config = dict(
    n_layer=9,
    d_model=768,
    n_head=12,
    n_kv_head=12,
    head_dim=64,
    d_mlp=3072,
    vocab_size=50257,
    activation='tanh_gelu',
    norm='layernorm',
    norm_place='pre',
    norm_eps=1e-05,
    positions='learned',
    qk_norm=True,
    attn_scale=0.13,
    bias='all',
    tie_embeddings=True,
    parallel_block=False,
    init='normal',
    init_std_qkv=0.0204,
    init_std_o=0.0204,
    init_std_up=0.0204,
    init_std_down=0.0204,
    optimizer='muon_variant',
    lr=0.0117,
    beta1=0.95,
    weight_decay=0.0,
    lr_head=0.00464,
    grad_clip=0.5,
    warmup_steps=0,
    schedule='cos',
    final_lr_fraction=0.1,
    batch_tokens=[131072, 262144, 524288],
    seq_len=512,
    doc_mask=True,
    train_tokens=1400000000,
    steps=4607,
    dataset='wikipedia_en',
)
MLP neurons of a small language model. Each row is named by its layer, matrix (down: output weights) and neuron, and shows model dimensions 64-159. Each number is 500 + 25 x the weight over its row's rms, rounded and kept within 0 to 999. Numbers have three digits each.
A block is one neuron, or neurons of one layer that tend to fire together. Before each block is what it responds to, as a language model described it from the Wikipedia text at the highest values.

Responds to: Pre-complement and boundary tokens. Prepositions and conjunctions awaiting their object (of, by, and, to, with), plus heading-closing ==/=== and table | before line breaks.
L5.down2242:514476529461478507509499475497511513484525442490506501484532538487457505503485481497533504506519499509491456481470530445524502528498490504498461554513504492482483481530498495473555551490509533521512484498482518478512505468486480489480473490464481492534488473488488509496496515541500529499

Responds to: Sentence-opening adverbial end. The final token of a fronted time phrase before the main clause, mostly the comma or year digit, such as in 1923, / Two weeks later / At that time.
L2.down21:554494528493513504498476501502503514478483519501506495505521495524556468514552515478519504499508523497544513497520466535471473473495492472471474487451492501477483531492525482502508477462468489492441543470511520510536526540510531493490489493471527494412462479509472488479478501528478520506
L2.down462:472493516490503496519487530519486480524501529504512514458541532465462512551512495528486509529521505488468510529508534509469549503514544490478506464510534527534411500475511482500481485531471514505560494498517507549462489491519488459453520490529553490501494498467521486482534512550458494579
L2.down551:562474526476514490523524502499506469477469489455500478502480498518502499484501521523464493473515496481509511533499507486505470531497489515519531506500517470513535509460485526485503517515509495509515511502526482513443494474548542473543474493517489504481483502540506488471514524493515456474
L2.down815:506504473521507489488504489507474497494512491514493492479512498457465499505492521487499532499465497488477492501537513500529482503519513476506472489518476493544491481473500472473507504517504589511524512509448525525523460463491500467494500458536561459516488552437491485495515498531515498521
L2.down1126:544469519504463497493517518509481468469513469508540541495499467488513522500524509530511475511512479505471516466501511457546520503511514494525484506501502483504446498534531521492501497476507457514523482524488519558488477488520448529512479503487564515528443512453521521476451524476567547505
L2.down1150:533485531510481491535543491528503453469533471522476500488519524494488508556509487513490495531498481501499498518502515538502513509524522504515484497532580481562518495498506490485489520490482471530550502530522541460467474512513525468518527500465532490533495508541499472490505503524513517511
L2.down1151:505488472530495538465479501511462540482513477472478551457479498490500504515499522520527537527533500492488529467502501508540544484522566487492503494497500476457513503503492500464502493485479540522531529512514518505473511497489497493512511508510503521535519534517472451509509482481503462525
L2.down1224:519508535532526513541541517477491468524493530509541509468508528503467456558508554478482492507467505518518512522534505486437493483499511493523494486512506482523490497489496498496475492468487489492497490515491493490485488474495529485486503467492517538458516487499488517484522502465472503545
L2.down1243:474478489497472524501468532506514499480516484514506500514517468481541500459521557499490475493516525480478503511501531517536504470481521451494540496493491524508480549436517494478498510524469492500516495503514490539507562497506495501479515530516509557557451522480494529521520490482442513514
L2.down1276:533494541513529522521543504513470488469452512448476495523485516509501487490487496503525485449513531469541445547471503451499507516563507473464508473494499472511452512475496516486460496505483500454491525448500513511475466505502543490507500504499493504530530518493486511472574524488457499495
L2.down1584:486507483487519483494422526507472489497519502481467466454466493523484498512529483540513464506512510494503494455478477501521556525495517478514534498578559486486497481454478487503511513483510515511519509496527445532521487457530541496500520503516477480499504519500500547484494484480476487482
L2.down1698:465520484487482499509506508471528487487485490520518515470500470442511504511497486499476499524433452519537499473494472514499451500490496516482485521491490465497495481515517498488513500508543488492493535501515534461476477501488545484513468486513498478519497533536492476520485510434520539495
L2.down1932:510519473525513504516462487544521537552495454530501478510502498515478510477478453527531506520484507492451508455496537476490497513496456507476536579482504482520501543514540515544543436536513496494514503517529509451503490519478515509474503495483501445518524529496461492487509519557518472452
L2.down2052:502519513536494501489494461494487493522539494491475492475493458491516507507484547486483528549502500500497513492499525477478529491547437499610480480534495501519498499477550535495498530468519506484493491504494533451557472501533513451534465476505518502515460492541527508477508490516517505499
L2.down2091:480490535537510521481508438493541495542515523531506495480548514471517503520494479543522520529484532495551493520506514523485530529530515518502495483462497493501517467536511505491506509503527488476517533517508492508508482492508498490491515497530490477523535479542498491491510518511456497524
L2.down2743:492529576485487506527519479492491490560531462488488540476513487495504519506480456518519474522495479532469466548494514479487505524466527509502474472488482474532486481540484471466530495501495514502544474533463482532487499526511505464504491521482558477521520531489505491518513470512491501494

Responds to: Expletive there and pronoun subjects. Function words that open a clause before its verb, mostly existential there (there were, there are), plus subject it/he/they, this/these, which, such as.
L2.down62:466510537533534544492494516514512501486457506528503506492480484537530506479539506502504507501547498500482501510524473482500495466534525479500495476524505470495500480474481511509524512508485464476482538519507534501552507477510500472470513466521494485495490469526480508524505524490509518501
L2.down64:488490494536516480542541501517561500506508485485546516526508514545507496478500469516480512518497491505510493512442509481487497499519498516494489467502494510505493496541491469498496518530506532526534506489516499480470516497476477535440539523496477488504514486497481492496474507483480480506
L2.down110:476507481496475483488436504458510517478490489507506534483505444537486491507502515474484536492456495507498499514536484503494520518481532495493513500532505492506473526508510473517491508510496447499496481504526500505493482508505479512479503527506517551497477496542510461544512468509493498535
L2.down337:461553513482484534501518481443501515490487486539548484491491507481531523489459538485525557469509442541505498536478518518518530506530485507488485534529524487493529488516484473568492508498459458537476494480487490466505541430456520445481498458490486496510467546499471516471507514489445501492
L2.down396:495468510518484512471502472523494463498495484507494514454453492519528522459498480463513559512496510498492513511517523480503485447505512545538467501534483478496500539488525458509510491488507494530532508500494523511530537503493525439491527513546508521539548501520523519506516490463488500526
L2.down987:470502482528468499488555489495539505513484516524459508497454470485499538491469494515538517498439503474487501513477530462474483502545477479523507472495532482512514495529529512520477513520473483498457478469496504502501488465501471474467499521501523503495477459494532513449539525569530462511
L2.down1001:490505538497514486526493465463524532512484495491466491471525497458511532465553524530508512467535465526539514505497466531533494509484536523520506487485456495459556489519493467485489502511491542500477511519474492489499485501503488523528468497520528476538522511495523533484535459483500467516
L2.down1168:431468510520480536520495475443479490513450524475518527443489474514482536519505514512479502466488526479545487507506505456527483518490491493557487489529491509482446489515522517491556515507520464526481523462500506494546552494476550548502457505434526474511490495526525525468473513484515474501
L2.down1511:532497480493505487507497507435521487478497472484482516495484513541496496493507505466551553510539454522521514516545505528525511463530493500512502517500491488473529485538529493489501508515456479481498487488473514533486538483514424493478483525546479518468467504510477487525512470501494469547
L2.down1592:495504494510479534541462465499498498481558482475510455500503485493519517513471501495514496506497529490465558506477484497495504513489497511470515489555507468500456504479551527467467522517488516519487522527510498505519491499519494511535525444555477533524472494498525493516537513492507520491
L2.down1873:460494491492487511458509526493555505459475517498495517488502481490493548466519501456506460497501465474502469509501448523508444481506495492472492513467492491491455465543531492521479514521510517512471435514527539493505516505497524551516528490531512487524499541523508475510455500489447497504
L2.down2008:521512515482493521483484513509482535486492485471507485488528516533505509514509457486530503462519465472530454484514448507511485463474453470487515469520483507509496538486481502495564493507457452473511523488511492540500504468524501514508514517475555507523538507468505530480477463481483506510
L2.down2044:495514521529526513466517488488528505500510499498497524550513537532500491495500546475501514543496544466482523509493436507498484491535494465478503540546519516504472527482534456476460483494482490503493483526485525500484506507476530527561512469491488520472464511504527472562522504497515505495
L2.down2313:508486511491486543508456567533508555516465528475491492481523519486459485518483497505511514548460499507456519444473509456517484508522491531459464474518472512479490486487480523504536491437461534546492491463503469523474498491510484519499515497502480495515463502537497525507556542466486536523
L2.down2383:499490516508531485510486548476513503510561509505520480490430484472523513471460526494512493506549544548517496481518492477498516511494500479518517494500512540532482516498470506526510502469497532468506510454550508504476470489481485547510526518557481475487472478512576519526467524497498503508
L2.down2810:497475502457538467521518498534486513524466486505461451489463549485520467527516485537505495498554522523482518486515507530490485514494481488498485521536498505482477476489480498530496496460517512538472507488543492478519472484522476520495506539537481467537498511531505524505501474507515529522

Responds to: Words right before numbers. Function words and separators just before an expected number or quantity, such as more than 150, age of 14, score dashes in 3–2, table pipes before chart peaks.
L5.down2591:499540529542553458474517473501516526521512509494431535505518498506528485462467524475477471498524539501474491502496505490525481489529504518519499524450515533521474505477512502470505480528458495522496465439477495504473534491493530506499505452504495436475476490524481490477524519511470479499

Responds to: Section heading closers. The closing == or === markers that end a wiki section heading, as in ==History==, === Later events ===, ==Personnel==, and sometimes a paragraph-final period.
L4.down1929:495429537478455476503526512507517505501498504493464504490481420466467520469526458517482519440556499502464467470501516481526487487500508535519512499499481531484524505521508557490494474505520515469509500485484495560500496483492528487502478499464512502532523501512463452508551503478518500512
L4.down2966:502502519541527485501480439527523487497483506514532549467482490507448508492503482541482515497510508502505490497528550468484533544491510521471520511493481504520468493481520464509496499532501521487495488512488491497474510507464455510460468493503476524521533508506526478502512526508502497543
L4.down2979:531487476528495559514570465505494531470528497498475509513467378458519471480504555514484470445486497516513524502491474486535466510523499469474538528515534485514476488494511489521499519469549517507480537451534487492496506495508470477520506513472498518530493468498501497509484491498548500485
L4.down3042:518484507492489513478495494540477481466531501534509508495510461505459490497490491502496481504473494522476533518479506458495487453498479477505495482479510465543455484513502520510511535438473461520543508489543511543469500500497494469493464480484472492551488543477484461534524517533514502497

Responds to: Introductory-phrase boundary. Comma or final word ending a sentence-opening adverbial phrase or clause, just before the main subject, e.g. "As a scholar," "In February 2022," "In some homes".
L4.down76:445493485511480530516535500566492505467518473528508515527494476520428497495531516441446488486524533496468506465520517568489505465517525506512471509511508472506534482503497490490517522491508515510529541488482483533473525499537538479525524493469463459483483506508476489465488514518500550541
L4.down2386:487513490522489529505540468497508518509497484502492548517471506460461510501498481491481484522448451524500490484505492501481519492494525539475532517515507484554496469537542543483518527522480488516485456527527506496464458515474475540541486462520496519510507492470518519494536458509478495539
L4.down2533:448505533508471542487478469528465526500506473500494551487498494474476507499475490491482479515512457512465578516472509502489472485512506512475533504483456484517520499531498456417466495506491535502500482488518523515501479546489515472513561473520541559506482503497506474450517501477524491522
L4.down3031:472506512524512555492467489486516495487478491515538543478517506488489464486532511479486493520490489493447540504481491518515522469513493488516502486531507444536520495508515490470496544453478510528502504521448491491528485467441505488503532479552525521502504480453503494494474510516498481497

Responds to: Inside multiword titles. Tokens partway through a multiword title or proper name, often a colon before a subtitle or small words like of, for, The, e.g. Pirates of the Caribbean: At World's End, Empire of Kitara.
L2.down105:500508506521513515485471494527517488457522489483502473498496439485557519498530492467507512469490496495462488468497511499491553511517519480491465488495488527509540520510473460495537506481481488518536530488512531520470507539528534504474493546483478543509486476492520465478472500480520472496
L2.down192:470459486491535496510521443496451497494513474520461515473492462528522495496500526495488485504541491511503478508513472512472512516511472466526493522507471487508470467511512500491472502450516457484492538517531496510501558445500493515538488506522436532519508503501517459492492504506473460481
L2.down402:467513493515526484529487546489489513502452496533491482493466486483536511529497484493464484480530486462477480508521530516500476496485509512461499510521479489518496485470480531514504524490511498504493471482501504502522511533500490536521507469461512469512497477523511500481511494531499493471
L2.down840:533475450487490488545463518517502534486491519533491507501458466521460521479542477462516520466452501527483490498504520494538552480514542485508489502507490481518423503492551482547491487508504485532483511519454451486482494508538506514546543528541511499528480477488495494474467521489524469435
L2.down854:456520522500511522525495559537499492521528504514476473505481510502498514504497482469503512491457453513527501492472517460485456522517519493476535513511516530520484502471474462458525505490505553535504546518543506496509566481506493520512481522494487500486530467511541469527497502462541518488
L2.down1032:489443509503497502505456474512507479473498512512550457488482516509478491492515467482523492461514493503456490457560499484569500496469490498539480462498515579475524546530470502496514518479465540508499486476471463511492527455487527524507523535465478497495511507492495505482561523498492477522
L2.down1324:479486485541496500529474474492441460506502518549463468505520513487546550504497479513513498460499549529519462485456441494542534513476457483491518488522541489521513524489507455470522496488436500479510472486491543542493506519514525514500448533470468541544464485492539512471535491440518527473
L2.down1374:487486438557537508490483468472508526443460468548462494449458512477522489527537533455501484490537545531467476516480542469484482506482523465489493497499462504463529549475491528501493503519515509497494558498480506499517494528489475508447506479471526514448422505490528480480516483520513510498
L2.down1408:484506532477518465472510510510460498494555525456506500550465495475522527487493495538512497516530475479497576476517518507529473504457452510505504511497478477513489472489475530543507461504516477521492471526514491532493504540488501462466511525505502507520496459530509509481526517481468505505
L2.down1537:499496502514507506556494466497505511488502463521504493421487487535539520508507498518483491475477472511514470527502488508515506463492490495545510467458525511512487501529512488497514541496492533519523552528449515545479511465506477529464515489534436552514512508484531504488469476497521484526
L2.down1631:467500491515512482535495511503514474495492538505459534517531442500535527517521550476508468479484514503551505487506533555485515486527464509497507484413519459526493464520502526473508543490488492465488494437469520510512539494524513523494524479464492527506461469461487501519534495494531519515
L2.down1936:506495464515513518501494465460505507497490495511502479499507524494489528498484502476450508508513524548495440544482505461519506489502518501531482507487532485507489477491501496518502538487506537466532508527447554540477548477500509565478508489515471505466494453436516517501451498486506499514
L2.down1952:498472477539461501535505469524524460511452480527471498478485492485531474476513543474528476520528493538500458519485513501490533490498538519499480472467496552502505496499485495489509525496489533462512482495488495555540524514547486497484530465528463519471487505480540502502479453467536532486
L2.down2016:490501483494466527493484464502500512516488475510499478446467470508539475515497521468505504484510503505471471497455511504503495486478515512504511476481539544484490471517530482507548500500522562512518511546466547531508515533496447513485469461480452480493479516478526508514482465488568503467
L2.down2401:469516500487529497501522489477444506498505537487510492536444539524439477481486479501517515485530484490505524492526515541513496481534503497495509518498483480500539484521489519493443476532538466517476501506498529505514522480533519503492520510488547486534536494527506457503543488512501485534
L2.down2540:480490490491530514505517477461508520478498471506532519505480525516519518556542493473492515486532459522505473510484485477477471541494485537506487504498466481482474462456505521473466531465509508504485550528456499483472511503554520527485505479512442513512487499480504503482530469509501484483

Responds to: Mid-title words. Words inside capitalized titles and proper names of works or institutions, mostly connectives like of, and, for, such as Center for Advanced, Cracovians and Highlanders.
L4.down303:487515489436506516486449515501478482498528518513495484501475484484528453557512534532485488487480504523504471512522457528478475532472491506505532486496530515482514486478494481507505501497514493524518525542476463485521506452505498469527461511463433521499480523481555489507528520517523455451
L4.down2063:502462529490513526532499491475458458491478549519472508530475439506525524504450501507506507526478520527531479470531464513502507506511498493526497476508490478476526481502518530496470491483465537514510480543497463503511495478461521494520491542483435573487524542530509427544472506467538483535
L4.down2594:474487483480518540509502472503454517480527475440523535517451501521470473478505454540505534507469455489486540458484482497535499513503483486489485541527479500553529507465504487504512475500475475511497517498497505486497513559530534522489542461489544466535499529482462470464502511527509458562
L4.down2762:533489481518469496510512503511500519467527543485512528517502502509576470478470548474480522481519549472434523491511498509504510513510512505499476469503505484468488511515481531539527500498517502473523472486534461518492503523500499503528480505505449496512483475493488520528491479465509449467

Responds to: Determiners before a noun. Determiners opening a noun phrase, mostly "a" and "this", strongest in set phrases like "at this stage/time" and "such a ship".
L4.down218:493472495498504519523537531528520480511519519463534529460504492529502478480478467497504496507493449516482480524534469534500511528524512466489520490503519499474510510465537530483473486437503450488511503569535482477456495482498517529488483505453503501503511484525509508513462490530525487514
L4.down589:485487518539516520466529506499550539491501503492457495481515483471527498486514502478520485508493518499505491495506470450527484547492470501498458479514464512505520500527498502499550479514510487462478502511528461497515534495482515497520481485553478446535506511477526458457477489495493474467
L4.down1038:503528480491497517507512513520502465456445529509522485462529542505521448501461475507495472468494526531443474539506513496489549507490480509521469543493492484456499513487483503478536481480508490545466481533478522487474496504486450533512556501486492500520475519490526480505489498486446513483
L4.down2624:454508503527532479472510466482458528491535461508498460487480503529525484511502530523494498512514507489458492521512463489563511523476493507512472510538531485527492488422530527493461529514469483479454483509552490453503499512530560512540490533466499502497515514534501486488509513442468541499

Responds to: Table header line breaks. Line breaks ending a markdown table header row, just before the |---| separator, in Wikipedia charts, results and sports tables; also list and section breaks.
L2.down159:508515486529528511495507474483481504563495508482496505466510512525489460511446418518470525504493479510499510511494496495528471476495507571491519499507477494504496535511476487496530478511504517498514528470489508511501488511510504516485537436516495513519455503486514485474470506472519496505
L2.down217:547566505513495501508479462487533533505529503502506549459462471457520484484531504507552490466508565493521524516526501517484483477530480468500513497529492485470442500431494544500451468440530502475483531455510526520512496510477528471516526482497482528497525485513511505478527513468490508473
L2.down565:513509486523514580493467488547529455501553497488506561503505520522513571500516503517484514497506489465482498471486484484497525502520475491542475497494464477504511518513481509498479547501496508495465501476560482478518413516521464498504531507451467494531548469486525498478494507546547510455
L2.down791:483522505507511503526511486485451517522545510506465509508500489475543508510509488468506543481508518476533491539485501527526497495515497494531522522492492474500485507522485497509502504479471449493519487506489482478416585481526477464527489519462468481511478465480461519534494472502478571515
L2.down792:513520495535492552524537514493490502551493472497482507520500510493485498470523487528520544494502508496493513488523447504532484479511508508508486497481482480507462486547474486557492546529495478500506523479534521525484487481491524540494459502478519525468495502480477488513493435527527504517
L2.down860:477504492483511517488479460472477525523470481481528522542524518491507524535505516495538499450498510503538491483501452480551510524472498487514560516456487509481519508476505475484487474485482514505505518513560471512484552530472505504529500479488501506530474530454425458466493544564467477531
L2.down949:528505514476518560494476501493473515518546543499546495520493462544471491487532482495458478504488545472491525531513488484519542443494508508477505491485518486493448497488520550529519530510507421472475490509471504486496537566537545505492474495469488475515492470515517505540530485514487541460
L2.down983:457475538483487520530467528515505512505528477525516490497503485481483486493521479513519488501527510507464496529519487480548494479467501528504494512502531480518475519508526548535487520523511527502513532544457527522457504516533535497503496507516509515526504503528525470494485543492503518437
L2.down1092:488524481518479487459539478514530526486503528495513516518496491479489457490480471460478541503486497532472481447526459525528457485485492463545482503515521496440518504472537518514449492516491559496508501523469490493519533525518501495515515489515521494480510527486502498490466501531514466490
L2.down1129:470518531516528536490519470490486462480460559496572478501496521510505531501500473496509469493497503522555509466468463520516493536491487489538470485528468478514536523523506548448505493464465475452456483518510499486511512503511532506538483502464513512494506490470491485529499501507498505492
L2.down1433:470515503481483519487514485498480435492528518521498515492548496546455489479462477504550488496562537513534478488525485495507512517513457494533490488506514459500480487521533456463455522509462492511501472484511499475480517494519507469515479506477525483559505518468448501523511516509526466518
L2.down1918:550502542486513478521474499506485459512508530468485501441467441533496532499439493518499489513472485533466527481486510515469504498554501437492510503516505443519513478512489528467512540492555523532488479533520547509480430504501518522520475482489496474516481477474518526494508489487509471519
L2.down1943:498573509501525501468456525485537513487505482508544530490491515505474517489497517500474526512484452522521497484476440504510526532508503479488502469489497480555493470515513487540508493486525537459516467527485480480491523528504515485485472500453514508506509533471509480502541544503503492467
L2.down2002:510464554518515487493497515444536505511520456499499481453485473462506475501504488512551474474481523457500507523511473495489497469538496497475463514496548500437446488491497525516491520494516471482490505460493554464478505512497526536528530492508495526494502509550526490503512505566485528462
L2.down2057:465524515474537514494494523522509487491528508511519526526520460532487530516510490514460484515517521491491554467451500508530497475494473469492520488514472452479523512442471473511557468504484494449498490516525499523538468495465533471500457521492484528533516544502511496518507542517490427496
L2.down3017:500510475492528538515492515525476520480515488522540496471525479500516509496512522512531566534515563495518513492490477538468509512499520454476532494493487506488514531469510451494496530512547496545484517554519523449497488489520486523503514490509542526491544473510504530488511487495534480460

Responds to: Range connectors between numbers. Range connectors after a number, mostly years, that link to an end value: the en dash in 1428–1444, "to" in 1982 to 1998, "and", "until", "since", also page and score ranges.
L4.down964:505521495464455499512512527532483487509489499484506513504505484471486486533517477483493541509510514508531474442509494511497491516532476503504482454506502484500494440505505502502470506518530491474500533507542436468487450548498515484511528540516502470497461488500497464511524482528545501493
L4.down1745:506481504456503493507505482499519517449521496476522512514427462512512513497499527505502491486508469544473503483501551469482444528523513533510493479512485518547471493514492484506501489459500504493479507482505467511483530488539493511499500544505515472464493456483505506521481501527516502485
L4.down2586:502539481495524520493505491516518456504520532541507500462507512496530519489467485438528462523500504482500503489509476484479539448509514492515464521467476503472520524505495538483522545539472488465486517550464509512491505497488523496491513532530513511489520513505534500508493452531512495542
L4.down2872:496484484519498490505472507505493466512497525435516498461438503451495582522461489508526523528531462513513460499515508502498531517512495466531497519516441481438531478525498479477493462511496521511492513483481458520507517520490500466498544521505506450510525444482522524530510507494540500519

Responds to: Dummy subjects, forward references. Sentence-initial dummy subjects before is/was/are, such as There, It, they, plus forward pointers such as following and below; weaker on place-name fragments.
L5.down211:526508455558457465527502475475493490501494459478481481465511518511498493501502478509497515537457498510483515466504475510506470498501520484528468527489519512550523521486503477522486466481500503501518481501505464500503479511461523517515549463507494499510533498493530487479443487505525535468

Responds to: Mid-title name tokens. Words inside multi-word titles or proper names, such as book, song and episode titles or organization names, especially function words there: "Spring of a Town", "BBC Symphony Orchestra", "Live in Toronto".
L5.down2232:475477486464478499481461464508530492483496526459501474476508516481506490517515493517487498494476513517502501478561447501513465502463467482526499466458504524447511471502485534498493482451484522488542498505482508507526499470510513465499526490484429523492504505481547508518519449489509504469

Responds to: Range connectors. Dashes, hyphens, and words like to, or, and that join two values in a range, mostly between numbers such as 5.8-6 cm, 1999–2001, pp. 36-37.
L2.down139:470507521499490486497498567497478506517508498527493533485505493496457522521507445519541487461492495472489553507515480523467453490491464539506478484526516503497499514513521488531500503484505486490446534494444510512518524476493453525479528526502492499504504491496474474541488473474496524496
L2.down304:505493474497504504505476502564476506478460489522514457449465458472490490473520523515478512500498476471497458490497530487533483498460518495473486545484491497509527550507532489510571486491463474485456496515456504501518479510514538530502537472469495539554488493481500479537490428512469498504
L2.down841:508460519525494518432507550523476490465482522520495520506541475511537534492489482535517535457532491503526482535463509531501489446486498522488523505529493433450529506484478487489478520479503466510447551513466476492474502554477543541472461527556449519487457468477472519553488521477494480495
L2.down872:503479471533512508512526546511490482514530504477486526526532501494521531480462501534536546521455514459488501518527497471535487524504510534481505467533502519503486519452491512505484536536531495538468524491509488522511508538506507512462549473501470510500532494473496494504482494477481509469
L2.down1174:456499478506515524526516479521527505494510479504500476524498509496479463501514516536502517503569490467508502474516486490503494534505534512545531480507475510550463511507525524461543522500497482495465526547466505507484514518488510486507491500528450454485485508491505486488509489563507471482
L2.down1200:521467474522483497481505476476546494490481508520547490547496501549506496490509516532486509493503519511473482498494483490463508472448518464483556428505508506484508478453496471457480485532462534514539490512486502485504517499480505535503471563497497458506528505468556461502491492484518533492
L2.down1205:471488508486488522503529472459477511473484463527478516518530485499492483448574576541480422519521502537460502502517492478494505457490537497488505515515486501517494483511466515477530511451516494492520457505462461495507536489480512454465501487514503502474503492506533501486493500439493484513
L2.down1251:514507543505523479467496528502489456465464515558518498495482518517500501496504507543509492491536497493530490485481541517507513517508479518484514488507484494491490481546524475565510513535472515447496502526492483505465481505483490494495536518523504542456517497469490564511474543511510499478
L2.down1373:464505493553523481459483480475485480540452559514540491479527457467506529505485525514564560490541524490501544507494481528526535506531519512530490517520522497482531522443544503497467477532533459518513464457495473519525508498515515528469536533465496528478524542488485483464545448512473469477
L2.down1380:506500464493524502508517473493507506486506511517517479506511514487500507508552490478509498511497502468538460535532546511510498484519501505511562506500524474493526520520493498467516518492506489495499499464483467533548506503542529498531501478505534462481459504500489520477479521486513526510
L2.down1732:493510472488487497476568494454502492488486521571520492467496520469489508498526481454488482494501494489504500495466468505507486472489512548486495488517478464473518494466497493500515536472515479531475505538481539511513499467502489478466535491455489497513528491488502500469546526501495490473
L2.down1886:527481527492502499527491486488472489458472468553527510468493491479515486498522502477459455499521509499525458514516472531497475477496508506523443432527514540468500469540488492522510465478445514472513520518496480515507470501476523462499481484503550515509448470528535506494500560473487512538
L2.down1983:527509519501527491546501467506480506481449508540468489556501507494520531544530447518459496483458465482484528500508492452506494490507510455499509510533506511475452472515489554507530548493465499538528532523485497508509532528496541536467542523508515497507514497512534535527475507546485516494
L2.down2147:467501520514508466500521528521502480435468464538480498495490530475476494491502509521515530497506449461545473489456519520525489527453535506512510495536507479486526466481518533504521509526476514451523527503468471482509537504511525475461508526500502456486490486510490556501514499508490457544
L2.down2597:494502534490504459538504555509487520466483490478524517456530462507535523502489485493441516487506467479567490515499508513505511497488452500475495500505488506502459497467484482547483502498469492521502492494514497477535485504507504563499515522484452515498483500494472511485491497524537495475
L2.down2848:502509495488473485512488525510544507508535516515470546550494446508521496521475515507471528470507495570496522516499481524486491486486448488488479509497496476522513496511459502556518464481485506518475497487524453471527470515464508533477504510524537479488524439465496511489527480532465465513

Responds to: Section heading closers. Closing == or === markers of wiki section headings (==History==, ===Pool B===), plus some paragraph-final periods before a blank line.
L2.down480:499487504497503487504532557547524480511508489497505471473518512490454477496472490492480544497461527479490478493539523497472499504528461496467536493529535516499457504521511491514447549503493504513467509487466477484491500511485486481494529505487537499467471530489514503512517527494490520513
L2.down759:524468502525516478504565498501527499507479499492489491443468404524481457481471479492492455490515476497529509489479521468504477512514502526486519553471482510515458497528483503539539511486519487536499480476510516502468496503480478465484469539486459491520495495503509477515474546517497519494
L2.down826:513489475506508496467547501499490471487513483515494479541468498467465469470458520503516489539505474458521526493470477510508531503489521505489504483510510504482511505523486522479524466499469480529474522476524450488529547483499459533483528507483508460520445494540481481525502455536443521429
L2.down881:486457481498466511470507557467518487470514496483488470522523526527506497503478491518514493517525512483535514535483511525488494512495518531503507523495449526445467538504502499510494518514491481493475444498499485482497514509469476480439492602501519470486507552474533488479480504469480532501
L2.down993:549508475457439478530503494535498501473479495508542499507490451508475496493504474516479533509515474537504503514478504470496486498471514493529474497520512481540517487521519524492503493508537522523467506513475509494493473513523512511489498488509488498515519487503506476472470487500529510483
L2.down1037:476482532460514516489493516484450501493553488521491437540503599495484528466497466524533498497554468511477523497526486451537475494546529526506503500439518501514500519499488489503461490485536489516481538495511458486485535435507535488504521479501538528540494473490524540510531519501514473514
L2.down1329:541526520480479484544554531496494494493501498504514486486513449498509528410476533533515495483488477480528535494528490488465502513499515498502496485485505495457471518511461501514466548525547537529472458489476505519493496475490494536484510501462478505507525480488541523484495503491532478490
L2.down1810:486479471456516508534471522515503515520480480484505495512502415500481484512522497535538525533547504494507498514471504507537495534503498517477475500504495489502496523485496485493514484473489480442521483475504482468444485502500480490462496543528524491494480538491487544492509514498450508485
L2.down1967:502490512510454496478539495506515500522466508517488507502507470436491502522531493479486506496506450491505461523544551466508469459517497458465472467491501456526472464532541521443523504511480500538524547489461529487501492492523492489505563508488475500493526511473449481482510464570556489483
L2.down1973:475470497489499499495498512483509481505484500492521464484507473508515502456480501470470494474523473483512517476505464559523486476535524471433527497500501501474499490525515479498522493488532498494496470533509480493441496478497487485547526510519466462506506467471528508503494536502489523520
L2.down2112:513441469516453512509500526518467459491514489483538467499495441476521505468481537507473509431490512515477531514502496502513537507527495489453542489477444477488510517453520478541479495552518490499529500503552465525467524501488514513494499490542503510480499520497554549540519515506512497491
L2.down2134:530456492559476488450451454522494506515465526510538483534487533513505506512488515520528480529479470487502490527533486501451526532506440507470501483489480506502494513497524490493473543459500534482502592491534508546521451490497511472494515494518501506510522527495485509507489516506524528540
L2.down2199:527461467512526486504546494500544470461479483479515517499492503478512526519479511489500477523467509506483491495548468535502475454496512521508500494508530521473518463509496513510497482487507487474465496498529498513519547474462459472537538487540523498459519537550548508551520486473531496495
L2.down2368:501483499524511484497559512476514517477460477526470490509509489495501492496491506504511491532514499474524541496527487466498529519525493480504493478488505508488522533526527508525478514518522506509472525466538464434456496532481500497453517506474492493525503519529517512502514484481510494516
L2.down2402:518463489474476477490524490494482480547508505496529501519489505500498513474484461554543443468446530533495534460494515502528485531492464474512503502446473492477488487496493466454490478449457482527510498479556458525521513478492500498481531514502469488534516511476490478446492534491513465463
L2.down2802:543474487514504439494564517528493481475499490501467502544495497517529521484478532508472498494502471532496483478550504490521467487515497501501561568466505445498532486503522486520483489541517556475515525486445526490504520547499508538490508469541529513517537493500437443507491558526505556479